Weights of a small GPT-style language model, trained from scratch on English Wikipedia: 16.9M parameters, learned positions.
MLP neurons of a small language model. Each row is named by its layer, matrix (down: output weights) and neuron, and shows model dimensions 128-255. Each number is 500 + 40 x the weight over its row's rms, rounded and kept within 0 to 999. Numbers have three digits each.
A block is one neuron, or neurons of one layer that tend to fire together. After each block is what it responds to, as a language model described it from the Wikipedia text at the highest values.

L20.down704:483423476527535498421526563572500448490409550499469523458541493538509504457474533464535458487506516448480491469500565537533463520437688481492483458483467519456556444544469533478519507569530515493465490504525544471521521439555436473504470504450509535520535471472523461554575546496431549523487492484522455464538544569482459516524530470534554516451497520492531421560511535518485522486508
Description: End of split words. Final word-piece (with trailing space) finishing a split word, often a subject noun before its verb, as in Nigh-t, seas-on, wh-ich, bu-t.

L9.down1:493504470528524493509504534515419530504447557500518613598438491530505440502517380557466481541569516490475512460593474520535468456521368495500515503466568467524523525543526455469545502471525524519541527546484478430565498477491485540484519476520517467506481517489488438517532510513505564491461502508518512487532491493461544504439539486511462406519493519516521505480426517529399532515537
L9.down209:527430507408438515517480556433548486496503540481554536540531511521387491491533461465439464459482424533519512465510487513549506460475506521517477542523508487555469449513500512497526548570519477463517524476549525520547586490490487510499522546490501497548557466529447465468540583525478516501526499474440512456432505489562526499564523458499485550491574494477473448515513440500522493489468
L9.down260:555431447542526513579508542538487455522516519526461523526462495482501492430507545526524527441468573521535467548540534495528445501506542484495518528470514567498593547529451492565518505468432540533462499461469564458522494519467474571550443433532551465490631452434467490481438549514420499532489483485542529537589473570516503488545555502543515502498547441448576448503456530544546500501469
L9.down275:478520456575611434434486551492473558511498528524513462556519475555535545435475457532421555466519529527533528549515493479552543545446438586521522543534553531440518458453476529563469550511442584526503426507482465499472550558544473528510491521477478545584543515412528448474471523424480491530480491505461527548575537564535449466477509527497434411501451447477482463474474514469462495505486
L9.down317:569537545501583514509497536447476432536472474484413526477505535522486534493490502523539479551507491514516532438448431502510548477607483516519470516566557469509566403566474518500550458475534440457456480507525562450466513545487563476553508445510499501545491534463502547503491561505480517524493565481477498477447498547494448534429562554513486530470530502545524477575411490421498452473397
L9.down409:512469466549467426460528531446462547391533481509504481463483478401580531581531497555515527503507471462520493466466585574558536499525585515511566500450558546479519529481458484525493461444515574484453572477509513481554512508511494464505560503529498544464525528548508536401567466525439490534492460494466495425492471446545457556517485542488510499486524568442523530488532501469512460490475
L9.down492:459468489485566507505464477517488542506509537458550455481534517513555523503491475523467532463482537536490425444489527492525516564476520484520474467508527505533544512468449535526508435518495537462548517455465483471508527485550517481518545532485473590458462489517540487399510526462539505564523529576490485492544430524477525558506510478503552383507414498508501492455500548461496478472492
L9.down761:532470470454557482482512462459552508445520490541477499476463454547490528536535544613550538526502497541471507468480516445423564487572474502543509501529507462514495462478475501517551486493512485504471511442525528510474517468498506417601538531494522529449397464516503450527506583406499530447479604553477436529532553513531537511439485511480491515500571504559478492517564580518575486453493
Description: Mid-word vowel fragments. Middle word-piece fragments inside split words, mostly "as" in rele-as-e(d), also "ag" in Le-ag-ue, "ad" in gr-ad-e, "and" in L-and-mark.

L14.down22:470463514576504505497544445450472449570511489477510593546536484508566540502618447483460486545595496531519494420485527458519533521540484477448481535496499476521493550483528469519543501469465478478446513527522498506521550566444505471520554431415524455509423484543569617506498494468515481534494500516511562469534513510466493494419535488536475523533503458490484560447489519533531495444515
L14.down49:516469493480506494543526545466476474544502415497475472520459580513473531508498493435479505502461512478506541556462582488446498494459567517546486479498528562502533492545453491578476498479426494540494476503459443464495496489435512592523464475457525426552492518503491529455491519456454445522531532512461486499529415540533508522510569475501556512550506546451505529565567552484530463498480
L14.down50:491509526417494429460471532466529469500524447492415597493529395529524487502458528487516528512490537523454480551464510488538479532435515532464529545395470483436552536535510489500518534426585429481508515534490532477512479523446514521492487535554508483571474439441537483418511517532521419487456510476449439431552420490416554564438550493590487521493494470534432482404509486491505420489527
L14.down78:537550525483535490544523555485456434442506500473465549589540587516484440518423477465469528527457503528524440474462471482469497492583515534522506510542521550490545480465520487488489489514519545523495535489506478533506508508546505504541552521501463476450515552517521563460488508514506513546544476489474465508477492533547489521502502519453488416498394502479497478533539444535518484500525
L14.down377:545456468544482546494473497439530516522517518467527499501452490547484533481452542522514514530509524536472454500436489538571513533500523509489395485442511495570549506501434447480539518492432489477472456554476455491493522501566544513516526520551483463549495459533515499503451488465545517448426554441456516538535489574505562442553509463580540574511527476446435472516564531463555568501528
L14.down427:501535509544516588478471569522470480460460535454478481460557560498506602551474560456530568539512467453540522496530524530469448501503471469478539536537484488550512409538538520584526483519509478430501455535408553474495503466558515459459464480511493512522499461473562443473562550431539510553521529505528462512506424498468503423451485470538515478535515460522487581488440521451488453503491
L14.down539:508425489544530511481529528520473442524510504458482511538434488566469422511495517521543481431497584448478494494424455579489428496478473494527503454530562456543499533509480423466448495486527497505494502487525545549552461570513498537526482461536494519484465479477550488473494496519501558499516493457511519481484426516469480470524508454458604486561540539491455554519536484532515478520514
L14.down627:570493500494510517497464434457545504543560476490518496465513476569512528496554476453502578506563447455559476417451473525523412479485544426501493513478469549529529463434521497549537433584446556512500534544478470481566482560509516521511490481471517468456605521552490576486530491550509488456511465470474552489525398560445433495526468508491489514479522542512501495559558449482499526482539
Description: Mid-word fragments in common words. Short word-piece fragments inside common multi-token English words, such as ap in bibliography/photograph, f in lift/left/life, or in history.

L20.down643:456520544480497546452493570539560541531534512505489568526524532502470421490518463540538447527500497556518494385462517483447493471445445471532474548548436506589528536480508501518415580550568489466508448503442559483403465491478444550470486556503551481459469516498484465450484465532544503461514471502460462443497540544528563506506538443463428450597431421524485509511511475559515539589579
Description: Word-internal and line-end fragments. Fires on mid-word pieces whose completion is predictable (ent-ran-ce, appear-an-ce, d-e, serv-ic-e), and on closing heading markers (==, ===) or trailing table bars before a line break.

L14.down2:488451485515559446464469466457487477448575456500532492498489533549484427521492462490555495501526501473529439455492450472511526564515428444506586496505500531433544411441489463541495546511484440518535458480549523541489504558440545578505520491465481563580539480462533484500578460534490569578495527513496495582486548542465460502532470506463552483455455513459589499526473549464503490486510
L14.down284:537530465507552484499498510540530468492515481459532539405472579490492474539469527477479458549400574537517584455522476565509461532470593486547572459536550551459601496508498522505476529495526528497543575560498476524443499542486528454541434563491486510471473441457396527444438522523500510557527510518509475479511498523528524471475425457504499497546473530547489493534545529510479502509507
L14.down408:452468523473603479501547493541495513431525455443446498528494513552472565573491477440454444537501474541537525533417436478482461501515476440455464465467511481489537462474543520538514483524453507458412525394488558464467506517459498493506545440424497466512531510535466525483566507491502510482432497489498499491491542487511531455533539540530502447490493470463511425493535549459430467467516
L14.down416:517465494559559479551553472490456512548450487397567468455488516437523475483565428472530490460428522534479578579483555542494473472508502434563531499476535620463506470541452542497512518494473490472475552492556492442448544530479492523509534469510523533530503485577525502453504492466484519478522482512476514519534542517555553515451528484556508478475523493452500476473477481532418502517648
L14.down649:493511491492520431514568499517587543444466534566538459423500520474480489516546530604465502587433496507510433520466535448534462436404565448529503426515484467497506553581541528481534484443419506567495460504484505552507476471534565512550519523504476491537534497473516423460511577470513463473468606544506576432443524514493490524495452505549497543500478523518478535522448537565538538457518
L14.down721:546511477479511537428522464544469502424490549470519508493504517454496534467393431458518531530486465455464520512544490485478523493467521493481361512526460472507515500534534552483492495446469461502478542573479516505532550544503463526461497515496508500526486491481520539508495469502512584502505554541508458520599537478565459498530508492592404526536506498529498554507489455541511478479487
L14.down729:440470521504510481450442515440557456549504580445493438478537493458471443482467552542516546510512500506476472503431498488521466541544671418522484455502489545571509560554455513491533473482456571462529563499454465494480476507551453521510527464554506566521450468484539487577533477509458475515543542440508513460496493449582458472547570451444464489524530531563456459511499503469472504547447
L14.down754:514565554520478501516560527522502560521547543484468456424535455553461411447487521508518474551482518493483456586506507428491444565496478480420575470497522497502558502499520555578458489489512518490523535468512504502540539532475465507439440506495540513541516492537494557448470468515477413479455531458573493481508453465504510450475479446500515515552500494500492481426510504610503485485509
Description: Clause-linking function words. Words opening a subordinate or linked clause, such as relative that, what, where, when, and, to, often split as wh + at.

L14.down99:497557514549504480547506531455470385504437476456507523532497515527504493470471510459519524519519566480432567490422473513488496469511580460433540475558546588452489468398516566472556434506452495516502503479441525520493547568544544415479555445481471487489510425522552456480585505439484465484485513468522500419516537511448466553505526511525505496473542444506488503506559433448563446532466
L14.down144:454519476467458453532496482501533562479519520487484511489509486509583613540583505548515455533509484564458441471469439485538476491470466502456578467458504516542462460481523614504475540453580485472539460548468471482490489484473474543522508468531456450481467465409412453520567512545481557480458506480539447500500518525488505513455497449505534519632464465508452538507535509488492555541484
L14.down312:458472515475566437493482511536476575482502540476441430542501555460505493496494529468514487472498529511505516572462569480499535490500494499489465521548495487507557484527507483526550521442481496505461598480500542516483547488482540533557546490464493504505547540519532493544477482461489457497543460585582497468495617488428481431475546511537449446488519518487526470472445582528599488518475
L14.down330:447552536460449446462444548495548504497548508527473479490489504514528544541483488475503559444551567541464491557444536469482453449498422420479535527433507466396497493449537510462468503533516480476481481543497494482428481458537448482485569531457469534479509405532473479537502527465563522531483532531437532524502592533573519458471547490519467499464491470438483596531484545592528504565580
L14.down376:478509507486529484508462530451552539553539475520437545465504480503479494489528509423436494475548515504486454548449459419506567502517444466487464520503493503514537507460528473475467536486502513471462518510561467534537475485541520514526485548504408522525502507517505529496470467510528505563442492557450517535476528433477539455472427520525531499458438506480518505522474502505501540459483
L14.down412:468481501542501568519539495464509532555479565494488556459493464466480522515446465541486511494530515471539437467426492515512437472549503525551414477497566485478470519536504550586458482425542435469473541486537507518463556538406494598467484562469495438579544480474578498491560515476515478480560478472440431456495495510470547487537461476472487521471448503499553469508440503436429543454450
L14.down466:458524486522501536522464553504472506503472452535460465447462517512487462522493473596553476515502561517499462540453507489540581495579563518461505450450497455459466509515496496509491457502512436581436503529495484501506561523510491552512431474499489488495570489480539505455484484506478517572516487543430460427537504531464495476452547473516520612507410523448488546552476533410508526517491
L14.down507:465464484513493457569567522540523535478513472458528564475531408528453465432460428428542514494460522460464566568549492503517574421460522594455507534466538484427444573509516519511522551517481471555491571498490513544519462487458501538482519534570503527523533466478506483476475418533550514452438502507494549474560559443527551478461531443474523469467495556446517547578479457550521497510541
Description: Section-heading closing markers. Closing == or === marks after wiki section titles (Cast, Reception, Awards); also word-initial pieces like wh in which or wheel, and f in farming.

L9.down107:501507473525486478505532528454442556499507469450501457542433538483557450500480507485545498461515512530489531445466542441587517486568509400499537501541538508533475546550542511565499529456525500613509472434444496474454532440534518500553486414485462467514515492542554484449496561530566488494542526492448569519562537493459480575460521487481507511477491454468476450524424476564507461493481
L9.down186:501527532581526548515529478539499562535471492481490493493492505514485472460477532492482518517533553465576460471515518485513519454474531545544528515484455428504542408536586495499516532487467481495501440511494480517471448425516523498488490415473475511455481488472516472433498544409513459449424479466478528451502511519518514449481553437475448490477426451532516466508500498548454490451530
L9.down386:415494490483549529534476519512490432467486548505392463458533495427481514500502435433518529549516557485540497470488511535442488576601554558549480458508503484498490486509446512601487474471475537526527542475559472536563530459442545555547492408521545521541467450555461555547481513550552505489521579452531566437483509548478445453555407459425479450503508544482571538542515469507534468419485
L9.down469:471540521490451541542456475514513502542470467510486451521513541496479512494513499426541509509451535490500504433473465537504534454521476585465491455481551523469516462434504568535532415589520502494480547538466570508432493528414444507491496496403497572545507557449491416519515535488452407438518540527500474481486401541503533517581449508478532478496531529476509456484506525472541499453495
L9.down520:468455454471517482479492492456434542626525509475541502459487481478505440523514527435538520471510540509465558516532444535487501555540527539527496528501543476442472472490432546475422487468499505468528535486505551452496497516497568510509476538488534523568506469524523482448510499477488484422562566530473573514451513497405491519518518528475424536480573492446518505541534450456492528500492
L9.down566:525540515509489519534488526529447502468516531503463458475412496507504461431509534431550484495508501482512486475553511490486510502502499507541508475546487575488477454469513487488543440573499504508591522526450520463422495571463526470432511467491526506534510571436554442467512491526547461528549532431546511468526574567479518462509565587444501516502488552468560518541495456543450457479544
L9.down576:473550491501518486484510477465489468477509547471549421426516433497536327424550495549490507459510498513538524478539575504592433453399530507531557496558578436449488507489516526512472561523516509479557486445507522460545573479567446546497402482505580507469510499407547449451471537505487452476506490434522528537500453518531559571525485478476497462529497466479494580500543482486510543516522
L9.down721:534500482451535478517462556508447496548502468421512534515552415567477532483524513444439536476528505475462527383475495519521515537504498501535466530483537488453403415530528547483544429503517427476575493463432525499500476497507459531528497436501409473469521495456529505508469586499527466486498553481510561464527525484473447505507544531504578501521515580472612517561564449442473417490486
Description: Noun-ending suffix pieces. Final word-piece completing a noun split across tokens, mostly -ation, -tion, -ion, -ing, -ence, -ity, usually followed by "of" or another preposition, e.g. conversion, distribution, training.

L14.down14:483518571496469524550534479482490525504465516436535458507512529476449544457464500509525507506486477477495440537516578520498476537465550487473500520521480497501522517568497472560507497485455485489485498534459545554476449529543387457473532535586444492485486471455456474464542581491474468457576529461518466491484555539480497498464534521474560484512436522516572487520541517487485496471571
L14.down141:453491523529584536546503537489595476511478511504555415548520509439593557413519549503486519500496514572478461471443526475570443512511562517529490477466509494542445507481491534516468478603518501411515460463534527518456549482438544487443510480490496473606470484465468459473439500444451492481483443510471536529490513524421501459518512478525448447506484490554518478407484524506533428555531
L14.down184:470579425543459506467476518534534501520473435433564537490516453425512444453404516449504483569514533482513452499515490440543531527554668456449490472489444553516507473564572530513518571532563522572531578489563529509466477556463526514501482446440501483510508525514524455537425378470419527491528507529544537408461510512552489509436511542471501446505476473509461461509475491513454516471468
L14.down337:520491497505519465569520441533490515510492452457486434568472473536446458504521477464526534510510501538475524534527539477530543604519666511479566508523526492525497449493484507524546515503534480503525460488518469541483490525458498491449515462502502498471495457405567481448502524494450476521469531529530490469544523553515509543495521558521423538573476525494525475519435381437504450507531
L14.down341:424533495491520525472455550494559509533503471562522455467521499496513483407537506421523492534529439499469523469536528532537550485477486438526568486508538487489531495550591496445529445514466507518531494519502498471527515462475543520573498517507419494440461452513510457579466522466570479567485522495475419482506491515521575448518505492473535447502430566504500481570543523483491512536484
L14.down511:548468549468445505507503545503500429506511473546555468492546467457526529533519543581547461421525514444564447512583479436526539462421484505488565525492451452536537441506436545464467523492544505515481464526525509460459513501515578624492490503505500507422531455493510512458484462506554497481552538532484431521542436484519462532579544490407553548486545542457511520547509445463602459498507
L14.down579:495549542543448517542411513515519464491489555480489466441533497423588497503504424509460507484517597461433494506505471473534435528607542597485573493477535553403459470511433520482485526515480461540491468488508539541519475516505471506463515531478520523481451532561464514464559499462434451456533534519463572447518541463489448512530492531510475507530461441483499480527515460561532550523527
L14.down596:561495584588524482497496464503519543533539453446528452479501491529493509450545475521518467456528459517520572475517503519479570450450530449517514537459563462540517560409521502489479488522495454490481524603511603447544545460492490461445564499536493564539498509558524473543503483527460533476511541406482504450503452515481487503462442513477514518542500495538503540494540403549487497555517
Description: Word-final suffix pieces. Last subword piece completing a word split into several tokens, often a noun before of or another noun: enrichm-ent, distribu-tion, publish-ing.

L9.down75:518497506543505453503529525530461484519522414525424518483495533541503557520411505504458497573431570486547497531498527437523446513542506464494460496480530451514533517460534454576525514503527415466429508454490455488487440490499462500505502500471501539512516536473457485532552521483516459517469537511487442540478558519560478561572422500515529560515524549579512488494538470545463518542462
L9.down249:476460467576534537517528471566524446569499486395534545406480548467507480568528501461474441578469449496554472442518509512486541481566413493499525521485474536488522526512500461468456509508496480552531532502504463470402501567454444428510547513506542496445436540480526496434467539488452505491491484451562519477507489502458503516540487541482444490530492494440478543576487510447417575547574
L9.down320:483449480466551502476541476471536539504487453471528496552432538577522466448475496387516498519518519452462518521485561542514513491514457573469501520466543531473532502487550487486547531463544536548467496569443474580550544558508460556452471487471493522465493464460564501523528504454495463469504557432501497443481520511483543448505517515460466535436380437457547439570524588548505472420518
L9.down545:525548558510551520564455524554486548492509500432550523450511483511417448455546464591485471475510570457519483523466540458476515453433531489423494547427432607537489475527514609508547477529485484563529462477573493500498518464434463543555438472428548484488540512557443474517483468441416417466514488504543526450555500549447452572508510459492501468521480438496501506535435497539500609524488
L9.down629:554515547587550442604502378571427501518490493463474515517528571530469504477440467463487453529481526494504520455413522499407487514470493461472484521577492427476459504497504503508429530528572466508518548475533506443528550522541541453532472498563552516508461504478479481474550534472525503491529487552543481441543474511454552488597498547435449485479458515486503474481527488483466508523489
L9.down632:517501542488583482498452455481538461523529499491482426494483438415499536491457538503538471496392476408446466467499556542538452540419500541473465553493519546521488489493495516521436548464524493482589483580467537557514520463533543545503516495494508545530483504526508464523485530518495501519541501540489543475477465388421464478467541526508520422493517526519506493483530546537429472525602
L9.down656:484538470501467534531488429448499524427545488431484502500439505486449490509536550494514536531477435519511489546585600561484467508463473418461516504506564589510454482509453534490467542534499445522529513577462544570484462448465494524513484537508534492517466462434462524490588461524550464530511434457509487482505532432514420523501443462543500544534515574530463433510502490486480462532472
L9.down757:464534455465435476483577523501478555519508567544532526579452496499460489463465541528461507495433425491553509486464499530452518490518503487461498592504528492487487492476481540538510488570503582498573503523552501457550500466489542462540468436502566539465590510487529472490445536536448465533472419463496507482524501519466521511456503501534476471443399517504500503573545588542472485532454
Description: Heading-closing markers. Mostly the closing == or === of wiki section headings (Awards, Honours, History), plus mid-word fragments like cl in include and closing table pipes.

L9.down25:551488515503498531593550462511440534566501454449507475464531506504502494473510505468506471542416489570476511500500495442552536487499501483522465461495513486506536512561544505521446483455507475508437480519499479479410481566632523433528562439481470482534502595531500465484511431529425525485474538478515518471562465564500544425482532519492460541553530455446524573520469553492514527551510
L9.down119:482525506551531499522524516482518473433530456501547464571528489479488437451505509557558544528524503503436479510444477502489457507459602528507473481440436459453553410527542539617567516504494479454506458625544494422439510540459460481499508469484549557477515444506440512486554488484551533600504504502472492479495512528465508556488485550510532497525513451507502520466524517431406461472514
L9.down148:526545478496489498545497517544514497512445431454508513495490502433500529523500474530530502491492508512538484487499518539485551538416505498486508493538507501480514466516548457513516474462588553490569504491574503511489454638492514546487541554492505480530517412504558459499572412522508518525569532508446504462524476535471455570602455475497459495464448489516533502533527495448516533444584
L9.down384:493545452528479504602444451447495546509509447381486549452428471500499537425530479428506511554494511548533485408483533419601544513536481508621552500535389473503461494497516497442454501463504526517528478482493440451514482551481532483543477505544506487546535510484542423471456485483522526499483508487481551467528512505441528538536518471463486551505506472541489532544498452551470565467552
L9.down400:416453488412512501548459468534413421491524468552599473515550477545476452538515446448522506480464523441551423447553514528471517542474500468499481491542546460468551465480496398562510577467524474611539508576495515528510524498455498546506530503470476532511484458500508471479503556567485501560526458431472547503550556483576495509511420378554490542458491548564488504551524430439469504490525
L9.down405:494484504492514569520537505516470532511522443507443455480456450524423453462519589460556497507495482508497406526456436529510468515522468460526435504494465471463485504494482516498533483566478451511543492497452525396487511477484461550526542430545550497565536555493566506545451511414481437527551515470553456563427490591513518444531516481491538498502459403518544566446517479502592478435508
L9.down439:510485449466466508499546465537558436522485520453428468453531527469509513509481578513467444514517475476563520556455551506519407507492575502523522496464495534444544504468502597525479532512475473528464492480465502417519484442514471542496513490491467497490536467514456542486467441545497553541469454466467531519449575509518419519430530559588487490534508475614510498492454465530567553519484
L9.down478:461487508512539494580599448540474463493451507442534475518505556479507517429538457573536520479487563517422462482527573498515546490420480472502631455465454551520516503495515494437482521469556544570584501529547507482553435553506480491505524514503518510458524463513476509477582495530533502500482449478511492415547543483552420493487549505426510498485543563465506528579540503661495540538541
Description: Surname-final word pieces. Final word piece that completes a person's surname, as in Hillar|d, Thomps|on, Hugh|es, often before a bracket, table bar, or verb; also "was"/"is" after "he"/"who".

L9.down66:441489430470462460471479478455502524463473443519503520496541494449510465493493515525527487497544537551568523525427484449505506507571483489500412520536460490510448585501476489538484510454476489522519523429518544479520467582466483588497479539488504495412503529492506572425574477525465549494477531517471548519488525455426455506533556485452514523481575518421454565480505574513577602471490
L9.down151:506463496515563510479461464520501447553562506553424484472547538426502515496520415515510454467516556481446542524539504469438546469598498513554482435482455581525570468499541528538518523479516513398477482471422422495493528478463500564567468531485547502542522474458492425441518545480509557455439536440515486503513517559505427532530566506502586539552535503518495522453487514475509472400481
L9.down227:444505463536438532496515514494492487553518513486530564442535509464434560434537524424543550476513506495492548451564476458521509464468564539435462537456480574475499484604520451520556494452536537531476480561453488496553512471569486587456474566467464523532486485561489540524575488462561533531577522464542465437481591589541547511518448496564501444459436524470474478470504501481497545540566
L9.down482:450527510557496578525478502476454540482501517473501545509428473553510541493549451512529477404470473439473450483500512571532512491443505474502568538481518497486499457472524498543530518542479496517513454536511457471565491412499563491547475422565501511505562449477491461432523471427415485510452471487498524458523489556538532499523496540520515477539508507445506543453517494522498491511522
L9.down488:451531517469497503487553454490519546478471517526416473524485506444500559523498518460401501504529509526520510476453592503398476506504571503469418498510436541527510518490505437473531437421504464544515504449495461521514416487490433565480527469532507462551625474512521518404549574521523480544516493461529470425520526565505495527510535515476455503508521507518533487483502560543565499523641
L9.down521:444522479473502548541420422500585440450484466482526466590464523465567489430446604539448510455477561572437498464479459569502513503399424515466476495510519544495461547548479468437476481547456540489490503485513449492561469496468513496427486519532504474452532458487483487491537480453482532537516584492542553445541528481535506544494576475485490519515502586479536538485476455528556530532498
L9.down565:506550503520527427470437440477524502553530477465573445481581485433526509449520532465542532493569529588501528498472534566478555472484512538472558542543574530497537466447536502511606505495458487486454523555508554562465549505498483502489524486520562476516442447484529410532607526446456481523446522563507502492510451504496463462478541482450536442492465487530521424506510525467419456501571
L9.down600:417512524488499519519559542493533474502528505524506508496467455486476449512506456515548494524481560479393523475499536499420535591458517566489548466551488454459464555503451435501506499624477446485490526544504482530511498527565466425480472490444463583514453536426497440468482438504514493534527531516442545505504498454496520497493486469502506460471499474497485454531512473486468507507509
Description: Clause subject before verb. Word-final pieces of subject words that open a clause just before its verb, mostly relative "which" after a noun (wh-ich was), also "it", "he", "would".

L14.down94:546520493476499473454534548571522493495547505521542544516510462570446483568526525554510578539502545598450519443462434442496466519472509513541554471414463414523454454538539523499542508483498546472529617557550476456486471505466487512522474518511498516487498542502567457513452451462547517495477534538435410487490501547573449529489481510540531480515482466484491457514488488392531533515497
L14.down131:500560506454469433487483427582407548503505422485495501612525554469547463499510517486537529531493483516529556450444555450517488602542514506555503520504475512475540521522531516600475475411425512459519525471518538468561535491543490498533465509504541436508551503496510539537517468453446483545559446438513441553468463506515555511484484454484492437390501562499501517483525529479498434520516
L14.down297:459493515486525542497491471440490521446389494495514531533492459457540519466520502588438497553505495478552533470439545462483475470584458518472503567524480544546533497503551459506519501518428540467493542501542523523510476484523488532541538414503472509490530543488492534515551454493506538498532536475498499548493499529486555497510511481514539481459533510594485467502479553516470512561554
L14.down349:405499478598515434476504566473491519457447543533461550493465517493534442452500468459548539434458518463411468432419494549526477565506487514484547473460465487510539523538489505442494515548520503503491528451524458510550537464529522515373476492500514486487506536589513475575509468575523555467538446549465481570492522506451502555543480461451514399561512535462408475485502462546451515475507
L14.down395:478512543456538494470521556475469493531411539517535523506613470508522533454524458437521419520457432532496495558474483477452479485457560485460473570508550458557512449527509518494479454498510497497494540516461503504531490538505526553517540502490483460518523512539488551496465423566469349473490531535569556485465501496472563479522555490505530437519542437511511540461572553483472429502489
L14.down430:486431626550418585499445491461499425541501529445552534516472448469541492488509449532534498503573453506425547537508531530539479473475428506502492441482481529514464446486401512453519462476527439516438531497492469507576520475518415451460475503516495503503425425472530489456491520512511503537498544531535518521453443493503501491481523529477565551500588512472461491527535472483522517504486
L14.down544:517483522525509535491466477482504450429522474487478456446511515465557454519514545490550471489447491466447469528456539482471542507535500537475465541414575460470467504451481501539537547499477511499561427475501524481551551519542557583491464523472561557561502529466569476451544473446549465466503513465616550516550512453505543450546531514451509478434538502449553554474493463530482485435498
L14.down641:507534511549527400429482490524526618494493490475521513513524468463484566437509565560518472501537540556584419461487521490486499506546489537500516448525498456514405539535570492501462468562527442513494510475525431410528518475434513422468419523456526562409495452483542505449592496475551499457546497488458463596475517545530528493439528477540486471506487599552527431476509533444553471503550
Description: Mid-word name fragments. Short subword pieces inside proper names split into many tokens, mostly surnames and places in lists, e.g. Ad-l-er, Ed-in-burgh, Ah-m-adinejad.

L20.down444:489506489467535502494536479457471525514505534559438470506490513425497436562469473503424543453516446444594481538555455533478505523569622517484566477522414576521515503498570482489468518459548540476521509528468507551501508490467480467451517520524482466522479436539546510476522433482418515534412485519471575522422525528419567456515501500487542498488479512530461457461486480536528538440496
Description: Word-final piece completing noun. The last subword piece that completes a word split into fragments, usually a noun followed by of, and, or with, such as he-at, intersec-tion, endowm-ent.